config = dict(
    n_kv_head=2,
    activation='gelu',
    norm='rmsnorm',
    norm_place='pre',
    init='uniform',
    init_std_down=0.0267,
    optimizer='muon_variant',
    lr_head=0.00351,
    decay_fraction=0.907,
    seq_len=1024,
    doc_mask=True,
)
MLP neurons of a small language model. Each row is named by its layer, matrix (up: input weights; down: output weights) and neuron, and shows model dimensions 0-191. Each number is 128 + 24 x the weight over its row's rms, rounded and kept within 0 to 255. Numbers have three digits each.
Before each neuron's rows, "fires after" lists the tokens most often just before its 100 highest values on Wikipedia text that the model never trained on.

fires after: "-", "ip", " E", " B", " C", " un"
L4.up761:081122136119089099121154149130141171128135154117162129137123106176093170132150110172150158081107127153139119122152137133139130111132139106130134136108122121105112114159120096123164150115132055151136123179112138152122113118137141159135138151116094131103160130138061167148135134149074095134132137107121164105130161134109131112128123167088102106143133150168139136123107132152139125089151159130101130102133118112126135125195144134108122115072144137136155153113109090098130117112130119158181144117104149134122128100076131101151145143122131124107155134139101098154167143117140195073
L4.down761:107157118154177120151103111103113126147141109141128110147139123138177131164119124091142153129099155084136142147142098078117157090106138115136128143087119141139126103122171131150143121103150127147118140137125128111151169114120146125102098139128096110153165136121086136109137114096149139121141077151145080102131110068162148126206138192125123131115114134101088153111135061117109102120119092133123127128101137127123118117144136136119122191113101131163182139120168126130174122108125096076112101124143095130105106139132122105106151100116132131123134118143125155143156169091090119102

fires after: "S", " Sc", " sc", " G", " trans"
L3.up621:114136127133116098142152119143134113159107111150125112144107100120094142164123149163090127142138111185152094161074159142136113133143081126077127131100133125146072173113129113141158129115116121115108081124141113131149146162132106135130136145203121108088149140142105140128095136113119115143061145129095143159117171123114156139086147117134104067117085151113096085124139111104117127113100152086115159124113124109115110105130108124124146116142081124175132140122129157131131165117085144090135130097128142095118104127122122125159111159120173165154106132149097124114144089178138128137
L3.down621:142132123119111107140146123137142134121080160123126131077134123152126142156142129084122121146098127114126140096130137119169144129120108093167142128119143129128124086116169080085135144108130156127122090108162137107110090101181185151106122104119134127110083177094125088123084109107128122114128145152149125107112100190139146167144096134135102165155145150121145108143183148121166119145140105164108142132148110152091111113131119104126105146128118184117125098116103126143168098122145116155104117105081146142156172090146105102140135139142102143099109136088153131170094115078141129105

fires after: " M", " H", "S", " h", " t", "t"
L4.up90:111193084124146108134115128144102088116141124135132094127161138090089132092115132117160128134122120169144114138119169157152082144110079137128092125092130108151162170116082152119118120091114072102113113096093138166143124148094126128118125121128147123130120123105113071155143153116127146121067126138091178132114116112127149145109137122163148158133084121130090106080120112130128087108094107170125102158096130141136127145148137119137131153138125106143121129137153171090103117120110175136100123129150133089102102104146116131157146160122155147131140074139168098141105160139156121122
L4.down90:164147118134138106151147123094142107159095140140140123149159154151087069132128070131124131074139109127113123136153164146111122147081120111085119109132140128149119132127139112124152165161166185140128133131094136092167140103123145152083150112171109167138116112126118111100144166126119143159128109165126108107128151122092139125142119107121152162167111144122120109179129116118133159105120109140081146133100168100127120158131133133131130114157112099105143094166078098144105082131083133137159139154116115092122135184143160168130141104070113133146113121098122141178152125110116145130

fires after: " H", "n", "-", " h", " on"
L8.up392:094129134106125164099144138112115143134151121111166187098126134118135113155116097128122148148132103163151146159141146151093096107176118103103106134138135148113118152126112116162097135138120148137153111132135135097122143121162112078132126110106113130146130156121127167110139188103119149158100107133094132126131097143154158172139127187135150143192109112135169150153138122136166131105156138126143116103165118166179138134130106091169126130152108113101135125115129173132137160142120084095130163215127164119155135157169155166155127109096145125123164094116114121124097113137119102133
L8.down392:154119087105124139120180121110111121148135125109112089125091110136125180119152099164148109144119086153159117128135116082128104121147144155139158083158131136152133131102156105137093106126174105147155108098184116127110095120118141105129088137077117107090121097115134160116076172128121159123122162122148137138129114108153101122141112181139131116152118111149130096143097161113130133144172173141117153085128095099163172147116108143140078082139106113123160143089102166152132125126120111120145117113128123133080149132133116126086133094131124131126086104125131118070118176136132120114

fires after: " ", " |", " e", " T", " an", " E"
L6.up69:151136135131091109096106148115125167157129168130116169127166138133112147154130171146130099109124129120127118104084098184065135113141130130126117182132114156124163120145131113173104120126116114184100185103133103107101137121128110133132120127113166158110117098057133146127130092154128152127103055180145124131133140162119095124141116159116161145140144160160123158074128124140122137098168133119117121142148132106115119099113096124125139121134139113088120153119090121126112133105160125138119154123111133128146169118100166159104137125160153156179126123095131128157122181166112129136
L6.down69:112103119121075125170154106131132159131152116109127125138180140151156092137120126094094161182090110170116133148127130099150086135108110139099096147119170173126100114102171138117175130109160143136172142166135131133134126152131066128096114134123076099155105131140130080120121170130122083110136159142129064107080136126121098165108112124120137140126171093131157150146108166108126137149150102083123100153137176153117127132167132109138148159154092131129172111083132120150137171136117152138116125130139098134134122143167108110114112101121109111118129129115140148144147110127127135125

fires after: "g", " J", "t", "it", "el", "s"
L4.up166:117108151136129090120152141102137146192113112147112149124152132139177177119145092128118074160147124128090116095118147120121115139128137133132144134155099121140144197081122147095144130127102129152137106113145129147118141149156085160100128162138130139154123188125121133130118161133130171097122133119123097130104122119111155123105101111123117112145134164140143107138134150097114146158167102135164145104134128117130154132108063156123131125141182103090098164131110144147148130173115185106153142092119164099181140173129143096106159140105134133163165150111124143163121109130172144105
L4.down166:115153094118110138091108144112155120162125150141133140103146133070075149114107110152163146143097116142118152123110152120149127146115143122152168123122179106154147151096145074101119162081146155144115125088084143107102132123128143074108126133160123127118152118139136151144159114127137052130145109148162136160135115125141106108135136115163122151149157110152120119164123095161129085138136137120143128169157171146134135106136131092100124135121129116146171135177155117117112121147119172188136105146106159105108113119119126136140091104084126153115105136178093105129150143108136149068

fires after: " E", ".", " e", " t", " a", "ist"
L6.up83:125154149128141133133113156146074154111110119115138111127142105147109121103127127132137133173125131094085140077106129166096096088124144109110072096118123120113101109111156108146159173096132106083131088141126162144128146122119122141133146127143129126099138142122089105127113114101121103143108183121149117081162131160128154091143110116119166083117127116191122131134126165137154165174155101124112080092161117107142108125152141156144120177130097122151123142131117104083118190126110142122141146159135105111127133121160096139142110107147081109177133128130149091115140160127128075115
L6.down83:142118137158099129142100151151180123153114146097149130145102124106153107091141087131109116127116149118165102153156167116149161120105098141146111113131111109094138090135146106125132115169128125125155140193128144109146158111152135111104161113117115157144111115089146114152159159133147162114157070105134180111120118146156170102160099105088155153132147101110153194135135172147104112117119143120111140065142120138124135133108098139104113105161096136089137115119112115118136123127132056123057110104112090112129110149139088122091134121135151126130100125114132112136129120144132144171

fires after: " N", " f", " n", " R", " A", "un"
L3.up676:123121113175128200107126070131138116144142097150131173131138116136101130146163128127104108140171104131086141123127127175158110099143143151125171116108135115115074137139101122159119119109117114116135154137094132166162126129139123108095155066170185100161110162149113123150139122124143116120133110143105147132130147108145127121134133144117088172119090139153112152108092115090162132135151096102132113116144150172145112155124096116130169113112118115077120092145098122118135119103141115086128127110120187122156130123167130129106129141141126098121152148161124093108116127114059084098
L3.down676:128137142138095134095119083075129141094154144092133132106168141093143128152121128151112114149128092144115105143095131122141115119119154126045125142124116143128110163049167120105123132145115132115100109133134091119121136092130131131131115131102108103139144085139111095122165130146147143100143151083089097143106087108139154113150105085103149179130134085158125091113137126114157136147173125112078141127137120110137152097129123145184177122159110102096119145166147119148101209177121140101105112122126131131088137143117121125148143152141116120117161116097139133112143121128134125129

fires after: " p", "-", " he", "f", " a", " def"
L6.up84:108127168135153154162105137137152118102133126111131101122118116108144130138116132135095133114141129165089112105116114115157111092088128162137095144155108138051126119095102162143125139183149104089168166130147119132118078094154163149123095139125129140072093175178132117113166134127112149155171138091120042105095126131114112127136111132140093133146100125163129080157167128077133151105134122120169138169111125122077143109119137143145122139110163113128139149116111106141082126147135108134131101103109135130120124120129128146110091148144099149127119129120135092106140143165115146105
L6.down84:124182088103132101129105117143161145113156111146121147148135139146163108181122108110122107119074142134107117140112128129131163149101167163123152130133131145182140131121128136105110075138157131080108080122139122142128123109143110157116094120144126129104123137152126116097127126164100113115163111100087110156174135122147112134101130107134155112105138096153096167085110114099119102099112133111105130137148164115084117142110153084165164152166138094132132139099143135134105149162117152101091145147119121125179081174157158102144101112136097129078126161098091127106137121158110171145

fires after: " G", " p", " P", "H", " b", "du"
L3.up445:132125135099075126135170082119119109123140147125142105143132085124121127113106122139109145164103153090146167139145118147131112132157117121056151120115129107105117129131105122121171130119126135154100117143125079161109089145143137122116176148086184151104136120135124121168138105066147109157159091147107081101128125146121113164113085135080122115134104128125069110153106149158131151113122119179129147137150148123164156128120143138117102078140147095125110073104131149150107169137106154144167163108126141129155111133183141105108123132126146114109165124169114127122103120128161143155
L3.down445:122143147104159125160133154127134115150134103078094092124128176120124143113142118116128125098115159132145137057150130129144141144138111135127134146100105143103181138122138079110113137128113112097131107099123095102100169118125135105168096110087145158129138093107104157154098136126122139111173134127133106107078178153142096164163133099127122087120102099155112121144110138107154099152164132130136121172102130105159130127162150083120129094152109128163124112132111179107145150153169113127112132104118124137089117137144091109142129129181157127060104141160107138136136116083091154101

fires after: " the", " a", " The", "°", " in"
L8.up200:156132128115100142168119134132162128154115149156117134159146097145149155126089104158139131114158139088150142130124145142104088113148150146119146159170148102136101097117169117135130135117141161119120155154139156094171095146133151143134133193157153098141151127133152098154130097131115119116140067086148121162145129124185172082165114082160130148119131151157097124162105086125104129103136135097159136126114131090093100137096164119123115134129143106137149076159119097117122122095158082136186164115160134103137123096126155121160138151144114135157113143129122159134167150152127131134
L8.down200:128103104111132119157141095128064132104121124133147161137186106189088091121145125113165164117091164124094155143146149114126141100143118119113107122121102117114095179155121153101112133109136120143107136120155127105143139085126100110155126128166119108125108079123112133118118163123133113103141116093134105110168145124138111078157174125145167105069143148147162113119105134120152117091088090166132115115126077122115165144165111113144133104160118127121122146129126085112139129123146128119077131108136125098139120118103142124144101109143139078127127189162128132093096108143150116077

fires after: " g", " G", "o", "t", " t"
L3.up701:117112118111131112069103115122102089181130130164138087076117095127123126153146132085173154183136132131139161139149166133131088138128113113118126130145194124145121121146124118157164157098167102094159158107099110134100153133111131129107107127127165158090133177157140144117126149090123165143104121113111144171120115121145115115124109151121126091113103094168102107124120103111149133142121109170119136138125173134129138162109128114133074094106110156142111088114112127103108152130065145107134166106135123121106141099133145144166116139116164083092108141133115107126117133102177152137
L3.down701:124113140127133117173144177110158136088137120112123168151111124101162150110071145151105104071106117145117092127124133125118152140124150128148110118141111163113176171138117120099094143112112141100095141176136152114181117119132149123148145139115134139102091064108145110123135147145161123124155148136169133109100140104102147099128145123100149130118134200114110123133117147120085141134122112124146137163114084126126107142096145128116153134133135143125161164107158111169164132139139154159103095154125103146122132154159119099152142083114105157194136063131163139158133135128108162116

fires after: " L", " C", " Q", " P", " w", " W"
L3.up266:127102124115115126140138131091162086119107079121127118155115138137140145114117163153150155142110091074167130106096166131123147117184183112118126113132137094097148145104108141125166152125185125118126168087121139135133123134120147114097169125066147146111128130126118111179130124119108123142128131110098137099147103167116117130165155117109133143107106106144149085097158140113127166101189132151167117117137155134168109108138130168110171143127102144147101165095135118127162148107116088118116117100201141121118127109134157136105117131114124123149106132105183130175114154119132144156
L3.down266:150104132131157097127130144110111150146097115118128189163106088149118149096119121121104176122124141166118103127088131163155117146124101128144130107136114109109105139103089094110122155148129135121140104099128110134100107120134097158119123210138170106141134086106114133124123111124141138161132128123116105158122117087128106131159127174120142100129140103157107155104113155121106102093100122104113103123122144142185159100139135142126161090128116102146134089140164083173156164134122095136194145145151139081130171151110154118156130115103155118105134136102180139106174140150168129143

fires after: " c", " C", " h", " H", " ab", "em"
L4.up163:189139124151154117111130126152161123118117161139095129166115062173119126132139128109108144127163160140133159141153107158151125089140145144140113143131171117144170181147129093108120134088085104150139145177089152097115084139133152105130120144133114110174151123133109107159153179096161115092097095088141104126132070148105142195125126122112115137150099149152165145162123105161101127119110100137126139108125116153099138123142155139136130136114122141157126120116120116167083117114127139101136150154168115150079142159165137126109115122117120147170141122124107095141124111164115148119
L4.down163:133124132095097137172113137159090160191105079109138104138103074137119117112162119132101162110112100120139128140114141112189116120079132086119084089158101121118067100175183146117118142119158169127085155136124150122116123141118140083121128133141108160093129133121135116137106127149116138116115145173129160162119121130092121138142056140129139095133113101122091140091122171084146145148121111156115133116160137116098175095095139132146140122120144132123111130106087160110133130115129154113148110104111114158129157148142130098097158110112108092134104125134133128131122121160152143096

fires after: " pro", " a", " ro", " sc", " p", " Pro"
L3.up693:098124119134133102106117128130125122132109143158126126127141126125079118115129170144147077093140132088145164104151170137104172097135131164163116125127185116126142140082133127147107093176140157090133144140105159119112125072134163113179135083144096155099109141162120111119122148159106101161128132082146095112082121137130150147141113137160104150151113152128118085123115133113109108135099106149140173122123113128088148141172119095116123135102165116103167140092118118158152132110121153109121118161104097117117156112133110121170076086111122174132177117120179143137114129106107128134
L3.down693:140113124148086123126169097146146137126136133114123125162158103124112134139127123117134131170124148142125077107159167130081150148108060128156179138104098137117131112135147126101144159107129117114081189093099088083090134093140099134112138121144123099129062133127137136120112057139116155147124155167165091102127150134106145150125090113124177125109143150110136117105110151144136103127144122101084104146161130082129115100101122102142138131152124108139110124141090162122109136109124123123097120143133154116145116138117171141130137068107129108129143144112146081088113144122132134073

fires after: " ", " M", "\n", " A", " |", " a"
L8.up113:143123159124111136142087115134129082149181133156151142119153115090120123156122080083142098135111120087091106114068129187116151095104150134118139123121153095139126096101141142115129090144124123118178141145094104131154159143137077164149120103135140135150121127122152160130180098102156130102145099089132117126129153138153106103116125114178154158118109148159138095123126108116159134101172128098150100128109209121112106139106100127143085129115139086119132120122138110157137166126127089134127124105127127122144134077122127153102108100121142145159181122083140133138154122116135160119
L8.down113:162124085099122125141167080112094134144120119140156128156127137162140135063085156125129136148133143177140141117151137143116111136140138148156123113139122122127147135128136119130110145135090082113140145146115124156129100093158127094045143189125105138100109139159148096161137138124151141158102174128142128123146129107141155133152115146126099118106159121127152153122147140082094119166132110121092099130124141136119141112139104171143137133188088163103121156147086128128121128175166097117159117141164099169140183156135113174144114146121092093120131145135134164139107126107104121088

fires after: "ar", " s", "erson", " h", "et"
L4.up14:134141154181122133179151124123148129133138151132117133144140132118118141136116131122141127125121130086110115092115073155065127149070142094124120120153111157104149130103135134150088117113154158136127104135122154125101134099125156113115119107150120136106076114117164156063148095093132124077113148123090096135146138144099174166137120145160112151142122117150146153137116139115108132128113169121130106099139134131102155137140120138134139143137145126111127120161150137114064121107162195134112133160115148181101071092102108147107136118117118113178085116149123113095113100162138078089
L4.down14:128126142049129104095105136114155142145096142168141127150153147130165087136144143100172141090162131157130129170138175141182160135177135113097116104116070140132162130153100108133138136131112139126120143121076102115129124157123110143166152157123110098127167127137117104176077139158156109159152154165148146155119147101139094120134142133072126112165121118081104114108102147153110107129154116142131124172123152135146108129101136123128144146108077148115161134133129132168154131136119092126132121109107119142149168113099128077109141129125131126089133176113101139127125148109109161139

fires after: " l", "r", "ur", "l", "iv", "el"
L4.up89:133172139130139158152171129146114164147102179125146116130106127113153122165142155115136141122142118103131164161107100118126114174111149138127160126126075116127127130094133168151130067143136133136122092057096129128111138161133180167128150142096130117160128139162119131087149126188109137095150085162087174166159131154116137097140149105121094139130137125114137122161118109129120137130136184116110143118139142139138118156103106104140137111112144119104151157149088089137117123128167141111100108171154157137183137104113124131108113125112160132130179129149150095097097144092138122106
L4.down89:128145121143149122116102105126142167141135122092085118091158138149143164110118098120141171138117117131130125104141150127147112068150138109125140136147169174146120114190146110112173147098123100104126132115145114087115171145116092089170157141125094125155163125102142151177147158116121136140144176146116088118143104098165121088147119121112136105132127132160102111154114130097129125129171108125118067123106143148149142176168115105125109168115151151129134074110136141158100122103113089125129141095117073081138143182121152132120128114094147126140108118142118132155139112086144142146

fires after: " t", "ite", "ic", "st", " sc", "c"
L4.up504:113130125133139147129100108085112151102096137137161092160120086114077123175136149128099133110149128125104149175138116098151141098169155138121136100150155154132146107170127147082122113140131154149133118135134154080140119121162139125068127164165121131132146155144146147095148080150119124067101146133111134159107136160130112120124127132140090132165101151153123116141149092113152124092104194141162113129127114135126123108136153096103066140152105109171099152140128118121118135121144140103135122124110169101112134128105143131077126090114126157134131120119122084206141142158133139094
L4.down504:098136118119150114118114161163084096145131126140085115155135128129155182122145130181178115143114130133119130137115122143094129119082150135124152134106094149120162141103138162164135072130135151106106068103159104133149105120141122157124151140128123071095136096096147113092120109148157172129094105153148160143115111146142137099144131147132155129138138116106143106129152096102090176083152113096139168107138108143105133123136082130124113149108112163119135118160114105108129127130181174102151099124190097126105132134151135143115181165081121116111100130154131139157136137121117119155

fires after: " des", " e", " Gr", " Mar", " E", " L"
L3.up684:119162168167154160155143110139102109116113104148124144121086145134113153141090126103156152163113083102100111109129135092103077087148150119059088162099137114165144138088129141141113140090144138132101118132115118135121139109121174111151119167185148122144174125142132106171151131130129182110163135131087124105150116100109115094138126077130117107144135139167109134110142137097116136119090127136126119102139130147139153145094116088106091144096148115165097169111131121114103139129176102103120127113141137131139152139156095186160107159113109114135117148107139088136098150138152136116
L3.down684:106137084127127143117104104109161120104124098135123064102136090157127092094109099165162141129089122155148124099135122131149170144121142105120164115106124134120141102141137127121110114175093143106133125098139157079122155173114157155151140100109132118108097123124133138112096135159134143127142101159190136109167097133165117094130135160148116128103133155109173114111101097132145113141127133118129143087114134131141104143154128131175160118132147146159126153146116128149165090158114139120098115104184035134130094083150127120120150118085164128117128117138116167144148134145124172145

fires after: " f", " F", " R", " S", " pl"
L3.up370:145169136158097115151095139127125128117083147147117107125117134144109143128148137116128160119111135119103137130145122125103134115093109147158125169112138119141101098166142108108125106108122127152130126108149127151123148156145152159115118135126103116090123138123146153144132090115098094101107110094125089148127109140143155101116086121109116083122134135158141134121076123126149101152147139081167123176105197119123149168131143143130147148118138065135168113120074144091166164139115144157196141132100098089144084146092108141102129117096182073104144101109136167103146133161105149124
L3.down370:145143144063100135100164113129119131166155125137156157136137092135149123095148142146158158091144121147167142083094175126155140100148131128078138132145114125110140156082116108147133149159153138149175128113155139122109087144127104160117079108124152122152105091099137127117121118153148154111151140164124156119163106149168113158109148142123123158145110107122141094159149139102141170188165141149125133126154093111149161116149118152134101107129084139077131149139160151121119126139097088135159122115154110117150149164131117158173118103129118129165141164151116177158097131150145116112

fires after: " b", " f", "b", " B", " W", " de"
L3.up194:140146126100107146132131126145149144152162130142114139094120121094130118092127140132103130171143150123102149135131136108155098183090110145123141135097127147111150122160138116125145119167074128153173162148153140156136130176120137123102163110152133109128130144126116145183102139139112157125118086161152160116160152117145135142084131103077084147129132123105152117135131118156107101082134098140114068122144136098166138137177112177091083132128138134132133130118146101097173114164121110130123141102146107140107096123110222136128126155120097107112107111066123126110107138158112108132
L3.down194:114121154086116162133097127119143101144114092115082134127130136127125098098145159150138157112142087140147129091131152135146151122140134081113114127095118159157126154111178072131154112119142132121140143090112148133118143122105152142102095164127114166102101096144119124138116136137096124091146139116138092129148157135163135098151122143156137135176101179133104129148131120098140145132148106131086138163119122153128134068091140090138127147105151078111138125124129128155126104061128147112128184146120095096134180157123101162153129113183131154165119164132115127094117162112177159146

fires after: " E", " e", "y", " cent", "ific", "at"
L6.up321:122121108113128110122117158166183161116130128143125118125084071147132130158126116141163113149159139109123160092103109120127142093127166124122086102093112154088109121127137126154084134099105112140144080066118125111113121114126147093121093121106113105093104108117111129146115143136118105147122112162108109112137110119121105106146134056114135136127128138149090151079133100134145150143121160081108127142112143142108110107113131133149133080134113156133138124130099112114152111108179143097132130133139153168151149215109107135137121175189144146100101138111121109149115137067150148148
L6.down321:141103123121130136171146096128126135161129141126105155088115156156089138133106124097108099123132103161113117131129101160199088100149135097151137139134090140167138124103132094140104138144076106177124135133090113162149109108175104110075157110073111109151166094152160153133123118155129109103153097144120147118088141133133078139108133154129139125124161134098147124137126175103122139111083134094145098121145150150104172125181160119160130112123150147135111122114148116052105091143104126114139131115136114149077091131129117132161129118126129124106163081128134139122132147139130122119

fires after: "on", "n", "st", " bro", "r", "ay"
L4.up615:110131106127128137135123151107144142143121117100070158165151150161143077111147156153166129182146123087135125162128188129164111183147145143125134111122146093129112187115120115121144142142112130078175133093136106123160097106098097132106160127129115114181118198163075115145165106125123123130114144151153160118122129125128139138121111174119170107124111087088135113130157106108110109137139122154102148129139134128085140120100112112100127120148122117108130108165115110116102092154110085126132121144161141144165132120109100151130109150146162109151100129143132090114097123082115161121
L4.down615:119136124094152121058134096151143155124121113179148142114113135135151114103121105134141114103121097156115119107102097103145140114126128115095148139124122196145134103104160151133100131102123119101132122147105179129113158087115135204129121147121113124132123088109137117116090135129131161103137071092129084144140106091117094091164152134062103112128134153161112132133084141153153121098140107112131130122153132136160103112153156136122123135104147152105146108083150148183109144133105165141141125090108121084120181145120130124145096142126133131088162145097117129153134094135166104139

fires after: " S", " s", " J", " R", " un"
L3.up616:157118111158132122123178138136176089132089140120101153102126117092124133104130141128111099128124125125065126122135121162091094165121113159167146119111105079144147097146160089133154128153105070128105095139097143108178136141104141153143117100153142160133187163119153133127141142132133145111135089164161123144126103133155094099099083129126125129111127116172117114125107127096158099089160140129151134133139124151096110144137159145129120170143135158107117144165123137135155117136147143121112109125144107075131137156165120172108109127084104125097109082123119079145155136157095163103
L3.down616:178101096132133112097136127152118117144128159125171175158161128152134143111121121100155128083092107163124112150146139151160145115127108160059126121106128109126127153121134174109120119138171128124148158119127124140081113109119065142160104123110144178114118141121086150098133129146163136156139147094088134102138152124118092144121140115103124092150124146097125162135155113144135102159121124180165158147114090136095134138135102119088175121134111164120115102104105157117121104124161110134133132102141174081147137159084138126174109093153122113135115133119097087106177110101125134131

fires after: "c", " N", " C", "C", "o", " sc"
L3.up592:126154088160068089121148107125154151103106115165133142123146139123082120162134162117108073096129148129129123182122124124146131127116123104118155117135134157108119128142141125118149145125112163166171128114120139118116155107109112120130140132133106112108128089145048146135114139137112122099088100127167132166121093149099137154120129137172129129119108164155172103117143153137151070143083128136132139085153136144123142154122115127110104137110128153163066122132154127137171133129127148077188088140104143080124109145185092138135145125092128139113128122136143141132109125108157110079
L3.down592:118081143139111114127150085120107110139139116128136091126149082132111130133113169136145107160102139141161080100113098127124150121097156119176094130158135114157093136136161137076111135113113123114074146107153106160134160103144108119115133141126110160104134082163111106170157108122157146116132138149104153136091116104087143116150145109135142113091164098126094123150152071135153162162128137127163114123143121126117120193096131119132143137099143144107131139142154113132128128105106146106068173110153125112138144111116127124119177094126112124090115124056134124157152195128113134138

fires after: " v", " f", " rel", " acc", " re"
L3.up583:147161103115141136167142102138174137139138114120205120155114161095133131126160126123114133122125153143153148178168117156109161127175096155107118125163154102120161110142113159138086098125121150116127177118112162120128104151144132097096131140136142117104141146114102114117143167084133114132101117176115142149127135119121135128104134126122140101077117082084173134180116124146123140126147102124155149152104160115092141093100101123129116104094145116102137103133187152081129128147149103121151121080131141129118116132140098123146081155102152088093146159097133140140113166130116090096
L3.down583:140103111179124178141147150140129112110123105142092150162116097153120148087084149156118123128145121105117131130144070115163109079145121128118094155123152092101120121099129095110104145163119115159110139125114128069143132087114109137147122127133143113121116131128110100147105135078188117107177148119107121151175149174160084133139139132094118145151173125104114143136140108117130095117136144108127120100132120167163124161125115094115110128148078134097092162148122075147101126158135119137138114087124104150137120128111113139153073127161144171147149148134161103106111164147099145107

fires after: " v", "c", " Sc", " g", "iv", "r"
L3.up105:139167179132151098112147086089144136187112150127166109119095134130108124182074138087139121118110112103143146149093119131121129107102154139128148170118122123141130119133097149140181132181173122123170141114113107093120165110105179150101145142132107110107142107119128128127104112152135156118103087085102108114148166163125091147108117144128122102110121112109142089140144149102128128158125124140113155163148124096106088122134140145124157134118127055146138107120144125136090114163161135130147141119147138164162110117148116109134126184151112110116145131128153084140090135152164145081
L3.down105:099089158115131107096131081133172123108132126140092115150140156145123128108180094098140127133175135158144123120134146138128187138142150063090121140124121135119124148135152144139127156048097111097130134137171135098165118112135110069156136141139114184134116114113107141122107154075133133177158138144136135148130087130082089133129194095161123126124118178147094138156136110123102126161119137131108133116136140128160190105139169109152123132141139142092106147140140128128147132092120118144113093114128104112105095146120127171117154118141110129122112143134131179137126137130121123160

fires after: "f", "h", "orn", "t", "th", "on"
L4.up573:128122177163115144164120159105146103095098176093148096141153154125120109103118141102173107107121115110113113112132146101124129145145115121148128177148129150118136152117122157129095123159110113154129098136149129083109111159135111100112130125152151174160140116122046150074150141113118146144154141163127133133147089111119156151105151176165115102117138112099127142147093117123148110127150113168111102141154119114151117099146144139168124137127143120101156126157117156128105167115097137129105112163119128158103139096212137146154115123126114141186159097147099143091141149124152099093
L4.down573:097106114123159122099060101087103119057107083149165127140097109146123155123102133167112146142134116113145134150138135132140162086133134115080153085145141182109125142133101093161127142078107127149123142166132143137080129140128168117171150144101091112143121113151117150144098097118111102136104137109131156126134166148128117151133100121113137158152140126103085146155162150092146146143102139162092119102090141139125135142089101149120105135129171133109074125141130079113107110133129123168120137135141115108114154104110092125131142106135134093084136098168123109143135124126099170107

fires after: " R", " B", " b", " Ro", "-"
L3.up766:136110146167139127142120119128149145071184180097130142148121125148121138104175115115129130099117128199177121148145133154125098174131117155140143132144131156068145121127108111167176150158105128120137151119121145146145092125090106114131133136107077108136117156136156142122145133118146142212124118148097144118134149115111099166119106129135117173135115099159137148129105121135141148137122129157119149091137111145154124147164147106127072105126129136132107106086183060101151109150103148116127112132148098150130126110142154137108115138160097140125140154090125125070133140107115149128
L3.down766:138110142150100156144131098113162192098108104103177127143124135109135100118135147107161172116151148132159151161125134134119120147153095134139164098162128117116165139139121076159134114122144166120175173150159154109093116162143148190136111178121152090149141139179153132111137161144142117112110106136164121094128091135180134125136154169104138112133111145152118097094110171102110134116135131139107130144156157136131099111122103123128127107093139132128113124099106159153143140137088120105107154149083122130113103114127145099158096183102122119112079141127152115090162153132096144127

fires after: " l", " L", " C", " loc"
L4.up415:064139125116137113128130125118083117094132104118168158128087151152124112123172158129162143190099156154156170117140122124127106136136130122121127090115136083122114166135128090120124215141111135147106119081099099125140125163140114092135153100114134067153107107143109114174142150083103151164167164092116110117148131108095101117131131097114109122144124124124132101109067116124131099132151115097136131135141110147171140110166153115137148144129115148129137142119102130107136139135124172071120120160143121147131099109088178136138112138108115126133139118121116139136129174088122149099
L4.down415:161138075135085130151127101133116150140131152104155109164155130130113111118134097145118134132110102088106151163116124135101116116134130182144129127160140123150131124139125137145136131111108133126121118156120137163116080130114145149103138131124111114094119095171136137109110107121137084121122109144160106131147125129164167184132116120094174108125169164108105131103076142123108141082120133187138102152133144097145168158120131152080174162149142121115117140138136167114121155163136130045112125151123106116125185113138146101160127095111111127117090136155177113122173148147119172161

fires after: " P", " E", " p", " O", " j", "E"
L3.up4:093144140114127160107120096136124098145153098153099106164096137122115163102108143101172096153142136102141095141153124116116121111136099131108134178106119152107100100115124170117142103132109143134144103113111140157098138173147123096115151136082159157102101084104158086143078107145140125159061128161154107111149105091108096151107124101151165119107107113099132130153103113107118161162140096180142096163156134110175101129119093115106099112115108150129114110100151159087140164112107126149134167109121101139156104123148101126131153105106085143135164129112103117137165126125135122118
L3.down4:143135145093152144117116118104105115136104121100155133139152125126116137120154121097128161185160159104106105115128112119164133134093116166106143112127144097129142161125171165133128141149121107143112145149139129147113138139110142182110106136129107095116078107143170085149146146176119092182132107141121127153166130121183064109140117094117185168126117119113114136112130131073121177154161128160125115137156109103133079103153183110139137146137081115111144080086119129121127141150110150110119122113118117102109113156184147117133139134140150126104098167121102145154129158150118137153